MLP neurons of a small language model. Each row is named by its layer, matrix (gate and up: input weights) and neuron, and shows model dimensions 0-255. Each number is 500 + 50 x the weight over its row's rms, rounded and kept within 0 to 999. Numbers have three digits each. A neuron's up and down rows have the sign that makes its largest values positive.
A block is one neuron, or neurons of one layer that tend to fire together. After each block is what it responds to, as a language model described it from the Wikipedia text at the highest values.

L6.gate702:493445549551476495457543469448550453530479529421435585500522497457437519508533504476484557533528562456505440523536488555494444459428458540576439485510561499406498510592551560477552438517535427525481517501443435497586523545534432393488450516417439477543480457532517547408442532487574525600521386486432461518352494483490429540599414476469513551397493533492520542422480546401508499476444567579486482487465505459527504564513529501447468520528541480454471530555447563595557459458496466481490585443495489560468464526520553582602447593499496499520489504575544490495456455502487488504557461599506476533537511392429563435482401498540546438529460513422531479541569462572491491366540479486608532462541505513459575608527487566509520508515541528522513514450516549372475484553492465
L6.up702:478425517501480426531432539408422481454422480521550505489487524501524482462546479515528484546555536484490542537385453508566533435482497481568435485597541535490558516537501461526510544457532527520543411485526452553529488511511422449587443473545432457461537503529491591429457475523526450361599439496595558477444511560503547502490522505497426552539514480499494511388503552404373531493455448478476494472545470480464507465615434493447549387516439479516489446571588491539478405525526512605541453605606491461474499534456542508511540488583512510462457598462416442445472523504537448453500513531462469518566489437453590527512492385539391610453524482478525437436452556578464373505571497515534513523506553527459602505560488538455491489491471525537471428541430572564602513460552472
Description: Second piece after capital

L7.gate169:515500523521532426517500489462462522583473551376527528561504547526439485521473510525392471523490577493540555523546537488534429504503494521508550438503444546551517585558534548468454468511526516457494414549503471614504518475519503440547471486560431466514398484479398568544519511615525494522519516528417550553534586478516425492490481584445437502529517462585500511456541536506477499554442532561467511537502522577536508525648547576579471476487490509421581523535450453430472483448559417565587406523398494371480546551600441514525423473513543529499420555472565515536527521507488496490482429510548513511449588533393384554482469499576481533469433451370438517432489468453547532559473509461487461534497480441594513398504490498406539546459445534551557409441462530493469450484459452
L7.up169:481382423527566471491480410505483554502470569594479491451385503480541465555446588432472484451451547540535458487516542476516566517464604503490484468503493553590527511430423554484456509477490528515388509529493490481458481467483462466516499499546569493487468464430503474451478567439438480513525619538591583539598533541515556531428512413470393503386509557496489462577542498477486474589553570437511499486397547509540567544452451482558496398483516547520464557472595498551578502455503528489552512503485566471491489459460509507509525573400509585493479553472443464438540528503505484516476490475497508460552523460431495514448524428404585583596541500456486495535401601521467463492481489539522450590504488495487542492486516491509508584428592517471528556463338484498482454494445606
L7.gate347:470475470452527537533547507364564515460512426469517462520469525534459453484493479490533435541475538464525502499566521560512457544487609537570496452437583478529471560442562556511440541487413515400558520443541481539515630487447484384521488433489468460469489579461527433504540514491579575575513580514530558654624471501527476506500453526511430392472553584510513599499403455575481442566489474437599539471468461502410506565538471505495522557508609552530517522457427455520561532461541480437529522509433454406474559493520484427522513495514465513519502393520461561459522480558548578425426403449509508502491481528473475426520550517585484437495382444515473513314485473487374443502534443440481501527506449407428452454465504441555456485491555495469471528508445552580416441515527523
L7.up347:603519548467522521540462404447439456488573541533342453509495529579422510508529421557443494452528554563464449472584536455505582387490469500539461511546502541467478540478562497600576544544454576588505501512526435553550474583573465553528562571419436454402446567474537507546420524481467520438509549494488487532502563476469443406453467514526461515439549552483557632499613456449489457498504406479557584555534477542515488511507594425525529486500553517533465498549606497538470532557512492446367565494450555468471517452573502454542516511573453472474411462538410518400542489511428507541511440504467575553457459438508516553444604553490478469434579525490460459453481523557636668476538526528543470493457484438449539474503537508612633524555530447459506489511539426395543469461471548
L7.gate509:507514527450570523620437435505505517413478501415562525532515521519546450542506497555474504479463520381486547489556492450542556514426420538508474490499516484506506425541441535568430549484497528469460497463525483533527457455482590510497554456533454492489416477542459539459492414462497609494607494497509534590456470606483561483400581481535494500462504566510550563521521511446532457490403562498448523399431498498520556505536485594400563526415546495465479543534559418464483533551439518517568530518440503462444487438527499526506557409525524370489500495512528563479493549526456549519501574431570478520527566608518551584459476453493432397498547423505364482496528442545499475544467450487432486482540459525491592459623549426452514533497478514465432470473468438483542530568475471
L7.up509:437517474561576585594509440537559454452477462453602491459570508447499412509606580588457465522495506513546386530479447499458415552458497503549563531492493531525471502532433471477447554472489533476396417517527506447464587490463506471465458573453464512477415531570428479416506416567422543483490584544460521549538523546531504422548548503485399459407503484463449514522554447504577517413443507577496549555537400476515579593614487477532547499473471468429474522482552504449481568458406523541561451468502491377438561577461453533419527530442513511465419573476488511514468582458511507555544506447509592492495516489504448566498518479576503516532538506440438558599510530474512426575528379473476477431460444533456626560553446492427430486518479589426472515503529470492439463509509464
L7.gate527:446564543508459509464506520554465443527535467482476465509508493458539462607530520497506358500486508565462530416514514469405507450412446571493512434497607531552558501513598509492487516531475400476509432417431386545546472571503574566506553519553445473473482472555505442531466527465440467447535526454437403481549497509517522522504583493467479369559507453573469578585447526473484442470426463446509499546443516606470472546500462504503438486449439531452560391435528562486500528543491507450495505504451511431528535478560449496495590558485522464603481545426439541511570485432500530434544494534493503495497486516511522533531513513479513532516532435453409431427541579451485485464479553511500497453537439491568506544475496533443499510579588459463611586512463509470473510515558487
L7.up527:522393436573470495511533515494525480475502401503481503487548519523537516425462550483537476470503495451542501450541578543476546435416462512519545610495480531554451426458481508502569485403525435530489428584512538551523533603519437529499486492556470535580514500452568409436525441460508458437559413600524493543553417467525450434469464500509463465471455484379503554543492596441450434476490463428563499449408493419527562536467580534559542496497556485483529490586519513432588457522596528576510530574526522498422543519526492455547413483609445494514521496500493465468471573585423449469517514440526418498615485587415545468556528488572505472480463553532680432497422586396502442514449508530527521420446469523593541432564535512516459485453498445449380464494455546531497554466476471
Description: Clause-ending punctuation before continuation

L7.gate185:405476539493593481483581445532457511594523488489398433440531474453404427527536577504400541465581545556558507553527462518508532463539487485529327479533392498489498567414525512456452450459528531520424411521479619451495558520507523455549527489415454430537529556442521435459510572350496483516420495533415471470563550538461530521544609519491552472473567485435529460551518500579454489463473455472457516463510439529531522528479534453453583516446403443575455464577506481473490427481471485479548477524545493588441463552531627420424466517485555430454410552498561531553562510483545500574552423536490559452559583434521514509452557515491516475461487484480420371498428532484509376559547447460508551512427557509515575508557501464506486529567399483497527510551554574468467470546518396
L7.up185:490550467452494480542541523530442637497486514420505474508495507535454509477454420507442454474612466624503441621490462452463446587502528496478519531541459470561490485576475571466466443459414574449464512526479506474444527512560424589451492474382494434499521446447486469494528459555505635470545474517509511507480483445510469463497400540535515519497458508532495508466496541509496479509438474460502491490578564453522460502507481534452458558523545478559556525475528480505445511616550518489545539476457515562498564513558454519495479445505533530448543523483448527485525475442501440549449528498502513459438474634409560496517581415524439441447506494523503527540460569461446583617547473518628484471475532478520642581473506522604459517505454389431468493552625574460504482429392439
L7.gate354:466490630494515533529562557521477475466497435554536547467516578476358477429471440458521423551540449439600513471469589505486499539562400565444484482547500519488416489523526560526530514413495523527568390486543551511443513499444465497435409512522531498445525540456455489495493465523525514457496423555424487566500455503435554462498461465575632599464599504503458429538582447408330517497518477516435513405493510509547547520453535470464482569500408458493439515548471464497555482533537547407480583511469553540371447533477491490526495541534553376523483429551455619549563468442519449548475542605510486530555544514516429451558498484521504630445478534558415423564483493537458460464537509404541534542534460548526577568522540416547559494369565448535466583561484567493532513518474592
L7.up354:545418433393470550468599534605487553466528526562543506494494527481384600483557560471554407485581443505488457526398561420446431503467359478571530544579466414447496466512528569557470437518529559471539462552477434482501554523562475400533483514505556457452438568524497599437538515518405482523477456474528535480522489477445504499511481516498496468519478449493411531565425538502432616476512394492547473476530404484380482536561542521472488579514510473581486553447563497517526517578429553500500489466480560483509359488483487523446580463437498583565464501498417468494498554524537584505520466461453525485521521423493565546428507472410569432517551426428479470507481588519525499476531453501538453523476501531547544549467443560420522466539460506472521490584470538489543516462482492
L7.gate470:512457511482481482543408442455491512529566512364447508502514498441450506402457441546491509472532554468529379467511634480547424533538485546421460505539416427501506483492551520601510469497461529523590474522324395490526523501482545484471454599488526531397475524554516400408621497619572519499482480595583513488525593516534382500516579537520516427510493545501491550519512472507545425478568497591512486448482552471497460523515536507568534453577478543495467553484494454489521461578531489550533612541501493484599508475457584508442464447467509555477546507540545593396435551497508482474504414465526444517544372521475536521520546484507492414490522457486397500481506463507463536477444465465554454409439573527560522498550504493452522411504473443404379422465492624589577490524456505
L7.up470:501504464493507534464524476561521555470449436499448471480571485495494464405502573582490482464500418500506521452489473603516548490572463477514453560497447559485507436513485507585482561394449515491482499485578537518553504575469553563566561494497506497441559503490497611534544558466540507529564510613488434558552435500524572542532418444457470538462548415474470511389432511383496508517475471470489444464517551547459412471528510458493526482504512497509441447512503465571433516507578545532466443554451447519546519486567527491414485417523542462497569491466460416447463547595567465621501461483480472480505432441495505480440569466532500384453537506508503491464438530455542431408560513538480507545447362410521515519495493461514474491488588472476415527465496506538481489455513473
L7.gate664:468424586595475606512521479492398472534453557495452572518482490482521518465588465499553452481473553546504433471522493508447513584602496426539498515541493481529520572462552387421552467518619495457533479513558456491454534578543531493510459516503564474481435476485476532568497517491521463538515504563548468449485464495476407546500543488613517482570468566532494516445510469438495496513436437516481543517508523505496449578464501435435553497444463495441553506518488471571505527528538511548498495441541525494430602492507375471485535444432525492581617566463391507458487576471513422532484482517555522576491471486448515498411487469558404524451470456489520506471537419511426447586474411521499513415474555445601525474572514535455405498479417472434512437347526585513497502429462503
L7.up664:500442446483474469520465495504504482488543457433518555482540480473529452497470477467572511494524493473567494460462472476534422472564538403548376386458423531476516520474477482504562537527419516458587483591604520415505514515582470514499470511412417495408559462491558595522546492512553537499546424619455545539371532476572464579433573471517554404468475555542468503468524424513494491446508573525503489541514495458463505422399463442407551546456427529526483545564494447484585424508515516471544463479503494436457541472506433450436465438502569558485589448521569561472491597487502378524497503458591508522493518488518453497461514550514510481438466540585512543458512649551466502533529481495429429478511457406392533523519486470459492506497445493398449437548458480422420512501510473
Description: Mid-word name fragments

L6.gate514:471447448504430544480511491441451422441577478497461534451471539482478402488461488503447482445445521524493436479563459457461481440477485505410545523453478510610511518477519444577462485501475475504435505560477501587448489525392481403443498502648492473555547395540489559505544464502412591666439538497543469451529523427461579454546483393439523469530587558511498493510440607449503422474433455463475510489507477510391435614553578512545495521493478569488503514352393459496532493465477423509500489567485527503449512436578523500455459515514561477547498510583528469538552586480535505477499486494484570468583458557508464513490454626540510469427503531541454538473466534473484486494483530619495419439518551426509533455476425483511445472535418500492480610455500580527568484621559476
L6.up514:511529525463399510523463587506488467325544542545537531524531501461522414400404496437479475466515584490467365508407529475484461426518526544490460516584539477552499532362498497467458453505499526471533530457504480471542469621429468453463569596496496503498383570512400461470439542451528486529493420416509523552561521501531516579504499474476455507534591528585485523538449556477539434574532486471446569448559518376418446537598490616483533466510604483438519559458496590524542553574429532463486562490440468564380501465490525559474478551542600515528544420525454542475539524468580475476469456460539558480504510498466493510462476460593504445525451544473639592521434516545537493488451493598459596534474465557516515407450609502459442514430476468500564526500410501531565412504552488
Description: Clause-introducing words

L4.gate128:435549508485505519524535542527462499594485525463506460596494496465460530532519511575507463547464592599458469483489633533487520567606513541545500433494464505528482540535452534545544460425499473400518437481437490496479322507461617462477604426474497476409511517446557516516526509516479457517528529469521582426480380509488445543543496521523453523513434534604513550556461598538430546474550544459490544552528517530540507474496409387524489473402494500545537525491531530498386445497433507420502502446455491589504492447563624516497518513499555514459468539505525401496485532515587515620496507516528463545495552585461516491536508459515534472493450532558551502463414560519568544419541522381574527480440473466460560490466460518438451521478379493515624487459551519465452492553522582
L4.up128:516587544455538544549557550511568508547476461477430585470519503486434498458516587598489472472490517510451523478574470474560414463496478471498492441481499528525547508467491422605515454472519572476520436517395506441542544519511497508558477498517415504528542458502434484445441428363456470429561535482529551375465488403574413486540505512478529431490447480539517487507548571521447514502481457509555512440510560511537473502410425489453482453382404545494452468402483493520430474538406510464448543515507528516455386482533522504574431479505577538595494500539544463532523464513537472523532388618473516452559558495468541473520417484462476563565514524462384486448532559492489372485545564481486424476512461503507615534481528477513454568436536488522523360464650451481472583414479518
L4.gate660:495562552592500559463530477482514513503449598448462496500523492584520559510482475457494417501504561560526516468604481573474477515470463467575500428543433475549459460551397507425436512437420533528503415538435457408550419523408549522566487498408475449477531437548449500491479491453444435604450467396470523476466442500590562516525526489472511524488504559432421403450592445444464472493550497543504471456529602511533534553557482423536487487457519593495510569535538517508480345480526556399538467474504471556510468428420469583570420581492598552473493593546529460439454593462539393503476499526430529456490466542424384509585454487498498561491473472493454477538496591463467552555545548462497528445476650534507461452488439381480462595462502571578516421550501590491512534529504540
L4.up660:401542576598508485495459609489515555560512555543530504477446547483579529497476489467576454528379513494484462432492518472412455500576427575472488504535487446486449610440371582471452521454560496517556459505459425515521535460529568406509416533475469490473545478513506576440559545456453483509478439505563493521521454440593520455489511520516507575484552562542416463428473545392473498510551594475452499493525546444538553500517503445443513427464467562525407534611476561594524511501432453578527566461504596537474475492577559438488456485454509435494451502422463423509419518513406416477391499406409509449479487534506556535523434544491421526475534549520452561527493530454517453495562573546539560465420548437525571512444514550566458506503547526584547476490501502425473454518455537
L4.gate695:458593440465541535507473507387458482487549477401492559661492449394438499534553506540502432550456496504481540499510452412532460533562557499627406410539493504484459559462472514460468595498504473486524419532514561524479520531444546464426529451466562584457543438520584444476504490441453485449540535451475516623439502525442581606565573520540504422478477537514481508486443401428520520483569534656559529526427501540468515452488529493566476508398430456495516512448465498569495504457564451506464450531546587491459520408578423544576509477510603510493479572445449526486476544546495473534492509488399478519480607452502549482535491480440490465477597509457471529470497421552415506510498588363476449550550488517510492553493525435457492574559518511591484389456542446486535461493539546
L4.up695:418470432463466450448461491478477512451446618454476593532578473533546534513574461482578499518496502440510451464433606499515355537543613541515465464451538479554458517440492458540517486543523537538391400412386505511565499438521534486495600471598489455446479500553444577447532521491513566494436494537513509550471456560504555510575583444385471489554512429437525453474418567450474503463513491496439551511384474549438554547555544447615607469496481582499472510569528439616479430518430536523473584445506479525531487468578529505567457400533575500450493502568448511482544537526470536570461540480487528523529500553469460463549453518560439445430526547511387464540507514432538513496471432479545605568448458508470563501531568483511530520507532470552497475489531484510552478563436553
L4.gate782:618447500523625519509478522511471443507566553558468475472541481473415527491476512540484506480523502484431452438597568482545573552399463540579480479557576544501533548490464537452285452440518466512539452501432505495518455480445474497506415499476443514494526402482509467444490532391507496486519489427545501482550358596449432512534517491469606489461498447557497440456514505446570455472521503487466514587507575479630463523432531500490457395568433545529440502476494533561534521440459524499569494518500544402486525516514533550458397465567542538514545514529403477426479488489453536552517514431514520572507494474455563457465381477577495441527475483523501401470436502459481543591492542519442494552426501527555506402502578589528527491427455593489547530478424522475504441430554559
L4.up782:525504508571493521368510561543520490514599466525489508535461507481511488470474531469452403516487463475485475488498479486439551459469526523379469547513549499555634472535478493475541561447573454505495524468471578527546481575460491593505462497505480490563544489604508505533501515523477608515527509523542501399512456476484541610485565492437408519490462541485393503514490594560522454457491567452478586429595458522534504533512535441489398442478535491494582499517501428510460462426462487441537422501445532546494502471565564512539508555535546494420581534508506486451429514464401592555541544435467526434441603507581397416419419573484423506539491440432408446567505457471438551537583563517514483498511509487531447495552544491532487510544356464467553443418524449484465467509537470
Description: Word continuation after capital

L4.gate58:506492416461455466519532485452499510522525513415544556560483431522546468445473513463579500481491430487447399490514501427592448499496569466475552530515478505513483532482472441575459492490511556507399500499477541523478478540468468456546548462575465536521468557522543511446543523481452531533495482541485437441532483573383502500466435467513455534504374518564485485426590491566444488533528441399559554519512452501565514499492573491581515471512464546534592353571442449462579527432544465416430448473485483532473411492523528541463469512463415492443513480454464406510521584483463491464587537433395513517499524506531482517395424612532537497463509350421542445594529497414485519522456560441444524582601416477446484555491543488453566532556445513447476502515500593493519496531540587
L4.up58:577494365431526484537463460571539590539529591543496519525542557524521481520496470535490415511625566490538472553425525532497482497493481504367500562467480480568451544474487489548500477544490449512510489442548510491478509457621401533468528456449460522492452534481491466527569424567449557425430561484432472482395569512572560460416545546537507384510405573445499533546533564513497409516435534467452530480477579421466488468527518545540529585506456460464615507470545521536430514431504514452450446515480469513479516529504470591530500533491510539603464533549535578494426509522524512554563516392667497595391497450527492560606530441451585538510499534505524594488512400527389505422493529586469501449539460522423331422536427436357525484472533423509502522466522508482472436443427537
L4.gate243:558535432507470499512497447474508466444462400445589451532505486532419473546544539456449534511445528543449558481444543545527486506577534478422511570445414476550432534503579479517463440508496440440478413431486473570446503467444544529553463525415524457507532511401529485476411465534423504486542528454541572555565478660484469523538483487456593491532499435520457444439494536548431496493387618453470539577511471511477466495595509516516495567503434532412517465503539506511529416483492631560539506521436529567463535506598426522525508568521438476484477479536474493540455428526510470526440509422516468459534568501488555444551574488493608549595453469394503409457582485532562575566533534619493480446513435470506489546544561566532541524428453500582494526546529478466502468567449430
L4.up243:492533461497517404521509562535449457500528482496491469525503476552558535613538516502508566644562497479455420564486492507513477467471572482538450506442521554491513602503547502452461405439434446472528368497413525533503484499502486488444538547556488496559542481483468539585411466479536497527470470516357404446540464505515554446495426490494503467465551512421521525475506482491528528529485575488469436476477472457497483460484581483485584519416570472516529459503534505535520434513478533559537447498552496510464479566460475376478538513559464568545460495535519454559496506537500519416474484513544529535510488518444464543464422624532476477490441441497500529495374508435435544512486488587457442482449555475541489437417398464524506608540362453465530578391555497452493516565403482
L4.gate635:495615477427589500513524468402510465516545473490487520521480402518501502491533455448444434498499450469418490490402606480581454415505455469472573494541533477418511527476436505536443497497494493487429509546574482530517447526499486512587489555493495577415516497514427456481436513517531542524523481559479501520514632485522461571529506513532492541565571518610541488590497461452457463451477482425490496544439477455437479574555593480485592525483508486477540375500489551557542382477428500546493506408572417497462511537433490585544524454495485453537562517570463494500492505454556606496393410480506489500545527470472477540581555448523455622444521488448579485432536507524575446534406591589474554531508514478534430509504501470508476539537590458569441544515431623512552561445509474
L4.up635:482545447476572550435573459475443435429540499546452448483494486558484443436544596475489424544498489474435516555526514475546542437536483441594492499463442563418411478482476464476515414437491461443522442451571543488513467536543544401488599479469536630548550404429489379530536489508535535484557395543438417461521516505467561538566557511519462493499479526470488482562565504472454555531497508520534510546494417494485546552541526567503507601537570467426495545473465481535513519497527479607538506446475550497488556573430495569408528421455480557511459483506420579543487525499500562507491525522650467537560487436458562421498521435497415619530445467452416517443503443478581503476515555559600506431479431501489495524556581497425528391483558555524503563492557559523520464424517543
L4.gate806:535461459506358486505547443466411498437528456507522529486465498452524380481453543465635540522462546520595497532515537534598564419431486498445488499488400499588410456542503481594472537394545482512552405485479530490467491478534517449541402441535459585558569413515495483458533437466440544598478414562486484547515508460525367569546479451525499545451461464513449615550372522559492436573531569404488561510567493578490428517501521348556517472488439465474520473483508466493478472474565518603508410494452533499531486479548494424531403487452518542505508537551452565537376402481466527596567539425510513567548612394507552486497434475467599576527488554435421471442542440421617524519489486507447492517509547418534562487421490549465524393504508453546498550559511464501519530514401435
L4.up806:428578387442525477492502496527447479495411559499426470494429531547450428587565469522433451446542460479501518471514423537440400567510469541514547478412587501419589532404487544524514482451505556395561509516422454531419494512489431455530477559683506529491372415506399516514485560514391499576451509449416391465527519463489525553513530556510417516419511489506471582432569452470499460511492499484437463523486487555544462530583626601545427529497474519521472438488433503521496507500435543486568483554581448448565511534451528412439499525457466521421489478527444535565559453580490532420570519524492513544531598455482472577565472612514410535437552534521507562542465553623524464470545480490455447454504538536475456429556464480521457476517531522519517480439536447565490495508544534
Description: Clause-linking conjunctions